python train.py --num_hidden_layers=12 --hidden_size=192 --num_attention_heads=6 --num_key_value_heads=6 --head_dim=64 --intermediate_size=768 --vocab_size=776 --hidden_act="gelu" --norm="layernorm" --norm_place="pre" --norm_eps=1e-06 --positions="rope" --rope_theta=10000.0 --rope_fraction=0.25 --qk_norm=false --attn_scale=0.125 --bias="all" --tie_word_embeddings=false --parallel_block=false --init="normal" --init_std_qkv=0.0319 --init_std_o=0.0046 --init_std_up=0.0319 --init_std_down=0.00325 --init_out_by_depth=true --optimizer="muon_variant" --learning_rate=0.00496 --lr_mult_o=3.0 --beta1=0.95 --lr_head=0.00319 --max_grad_norm=1.0 --warmup_steps=200 --schedule="cos" --final_lr_fraction=0.0 --batch_tokens=[8192, 16384, 24576] --max_seq_len=384 --doc_mask=true --z_loss=0.0001 --train_tokens=228300000 --max_steps=15143 --dataset="wikipedia_en"
MLP neurons of a small language model. Each row is named by its layer, matrix (up: input weights; down: output weights) and neuron, and shows model dimensions 0-191. Each number is 500 + 40 x the weight over its row's rms, rounded and kept within 0 to 999. Numbers have three digits each.
Before each neuron's rows, "fires in" lists the words (lower case) most often at its 100 highest values on Wikipedia text that the model never trained on. A number after a token or word is its count.

fires in: "after" 30, "minister" 13, "also" 7, "system" 4, "it" 4
L8.up590:515478430452444497503455578371485480445526461530555550479496558551504478524498501501555502456487397524541491521515436463502478500519439492478499477449543449554494551509489486554514466436537521510499581489497471455510539456481537602479451525515480483496553536545499507512492509525496489457514415485510544453502493529515475486506446508501620389515461541461469527468520517478441523418462548571502501561497500536588436423503550498451485589597482522540546485479448452449506527525565524483450501481488539550482510510509501509531452480472532510486480477497498508577527494466515477501
L8.down590:546456497540548574489520482416432506436569479519526511517500552470515561531502499422574538506394414530512497513517500474529469496546479488489479489543442530492568575486550490473447509526491445512520470445532407555504508525415498523546496513528556488563476454476473557549487491459490415511520569492507480517515498468537487493479487538486514516501476498461560497507482536495547525472414488499420563538436478513524548518464482507463465576542443436480443429454526529605513457473469443551551550495451458505491512506529521477525535540458477529547539516474524485514522415495501576453

fires in: "from" 41, "free" 5, "franchise" 4
L6.up332:571498518431499534611492434499508557505506434573453480444482527471600514486453490452488566512517474469570445461489449527503506560468513480517468485519446540493506581498523537546525446498530411454484528446511464526496545574466494507581530455486467469466484515521498519526548598470503503549532415517516467455524502508508498492488491505522512475467408529574547528466457536506440563498516507511522502518444538491513459559536451469493514486562497504502454489544500487514548529516538483516484550490544463574400460491439507486440450462507505538528408429474443484444462564469522544503
L6.down332:500493512531555486479442474447428503481541440598511451505573469467488556486480505521494477560440462436520494540372425483548470520516491499545434457395511555454497444550546483500535588520516536489492507517512550533518528511471423572488489558480463562463571569521483553455484526461456544467479488421513521520468497507564499486468562481465502509528544466527491534497492462443522503504527529534604448498518518432474548512467527436526542506495575570508461555523531550439491498483450505474514510523486398489458550475541526436513491465468458524471537505524470487459511483520483499509

fires in: "for" 28, "york" 12, "version" 6, "very" 5
L3.up459:531451532567464566451510492503496472467517515486491520485526516441456524472457572499503505434558478511454431519443469440528531439554523554479526471519477470541566465461568439477488462481465544512528504517520527511478512468480497553492562449531473496503526494521441540520529580564442464489553438470435465472516555500538512551542482535483509474471494507467492504527492561487433522553439457518426549438522520536550491519549419546416482567489574567491487463501502487601531570573466495491537445539539512502477499457484406436524553462443481501503470465518503567475501524472555529419
L3.down459:581554490476515502526464554474487581497481492484457539488535487501500495578511492502521533488474522461470515532448429480546424474510504472544477546513559528496483501445487570475502538478563538584528444483511429447523483553545479522520544489501565504540486564539530495523498476502527472466530494514499503550508553436509455490457570440520467511518487475465559531539445512510568468432574497499569511458498491476481487460486472563491482486409432440522523418575463446453477436474408508485464461550454518481476490490475550537544528511508482441558551505507460413577465451442492453601

fires in: "states" 23, "january" 16, "station" 8, "state" 6
L6.up137:484529531417539505384504499538526491529490422566478543461479504532467512505571546508542447432527534612533514517460502492576550552443490522556527459482553442444486471592431467540514481506450504505528502449511511507526541471500524570534598549456504485524517417517527480472470529473494454564462449477532481511517544514520561540484460489476500540477555503522518482517462493489456460510422436453532463535519460452504479414496446444493491487530565555492468525489499399484497511430495548452520518518465464490524550475527565474505527457584485492518479502529486456534484521528480580555
L6.down137:517518534537519479468476457511498439448507461519498499513469490562574433541488558506561536500544515561492398561507480515547474568447561470452555499465466558520527536535554496491486477484490517445476533559523503513563481528501511511440486530513502446502478530468539437394550478483470527581536498483533466550579440482501538435503437491469517512525486392450464531523498498562499481555511543500445541559486420472494493466579451438446508503536469484522465439538548449504435432527481484487452604471485517488524504500455461541499445496558478488481417577517475539499487498444497472496

fires in: "the" 58, "through" 7, "they" 4, "footballer" 4
L8.up114:543474501516520454455555502461515494556449447434479494535582409468474545473550535434493528577472524511597550455462541440464492540553467485498496478438477544501500506509549497577526522485541471485466579496497491491451540487546509539547490530517577493469475488533471493514425526446489490455449450473428572502532491524478471521590442576506449493416527513487491465548453582495478498548512428472446517466536512498502551496437478472463548544472499515470530501448513489509507521576509525557470571475518448456533541442504520528507434486557518581516543556519490445489439516448533445504
L8.down114:481541521512458476506413523557466450465553469502542596463525495455450459542494516482509545541578554478539497490488503449556508493573451529445473486521482549476496423546503492493545487443498510480519512489467538436505488469519493510427523452491563506503495511465465491517499513485498510468447488524537545538550440564492521476481588491526488516477478465480552383491502464454574432436451527423468430539435459483557526498477476518496587529487525474507518548497476567478506584593477410415460502506533519511488486546512441533450453533547522456504504578568469521538467560505519507493

fires in: "not" 15, "new" 11, "any" 8, "following" 6, "never" 5, "national" 5
L8.up58:481489422480530498525537455530513499475504570479393503535434509531464511464489457496527609491441534498493473446536447454531503526543510549606512535572499460480467505499462467552504546460480490539493492503519559536455513464559521485476504524499488484474536539527553493522543507571459478570487444389510444464504451535507490537444589601520495514488591517480600489518500384504476516488460522516509426496474497464496515486499524462535437491412464494432464485494538465536514536416536472517522587536455517495500507534492502469507508504484558499518502576475537539546451537478488516464
L8.down58:515596453547507478472458555506492536498469490516505491539437572531531493445430515602501500463526543429552492489540531547530438492593488583535469518484482410529524457526506459495494516370539547477515463441505439553501539500527468528455449424440518454524474517497508502459484475492527532537546501507403456513536511502544477460447532508532567447488539489546458547478458532448520473526467598460549485511507529480511544478527486516524510478497537481408460508442455480509508590439502506515480474483536486465512494497525478496515471453479513538469463504528495576497519425534546566585

fires in: "is" 21, "indian" 9, "village" 8, "india" 4, "individual" 4, "summer" 4
L8.up236:488528516466478444520427555508495521487516488453525527508503528518523480422516503452472476476542516486474445583507500532506544437465580453505489447545510485473492546545459506468377500522498451511498482581412433435458513511513511535572519561506479465502567539506488539531451421534475501434407471546490517499481550456580522446497430487491543559490483460539487497575443558420476531575476455526501486466480492455497466528576491556472551482538494497489557516496457456505540462483517451515439505525580539499561504457438530554463450484502536426439469520499549487502460461478486460478
L8.down236:481511550531480587488562461462540492476542550569465564500549495486503533530424482534578521520531530475564562490487468509463484432464548499469545557500472395425574516503479488514495487521513471464557488504539478502497514545449522525455473520470489551583442527503475543517519543535560513493491497461489435531462509434546496519530558446424426511501489535509457502459458504411418509510515550552486514427405554548452496510504523491408544459523490515499513455558495487584501455504486468519468531483470485519460580457490509477544471439527464563508473461437478505485432529510471571478

fires in: "they" 24, "other" 13, "played" 11, "player" 6, "another" 4, "play" 4
L6.up326:562456529450541533495473521502507424526521453516496519523542426500482535496464595516483462529478571506523507518481479433519496552476542502561470462472515478418510497455461573520538470456519488456455491488485503483481499591517546532560492533511528470550458516462450569515465487508500469475532492511566502501462476552472489516504496460543562382457477535402536437516485473424566534523479485508486521484570446494425481512475552508470442491523515527530518473472516525514514537464474585385432490540507491462504445530480397469560515532500525552517492585493509515461598482485512536579
L6.down326:518484523513526538508506451424550519508507539507541474497515471506478475530481510509451531418500465482414516502498529573513476448513427457512524440469512425523547534536544442479440589508488439500589516469507510630528465510471512504491573476471592518455503494471528463462547513547546527516461481518502523489466495500455508479447537606508433472526558449549449504506472487514518485487482505489497487514512463458518596458452468548519482554465532497589498496529533530527431524476584415523592542488471512585419554464469544474423467522473504483470554507465466479488500523489498472456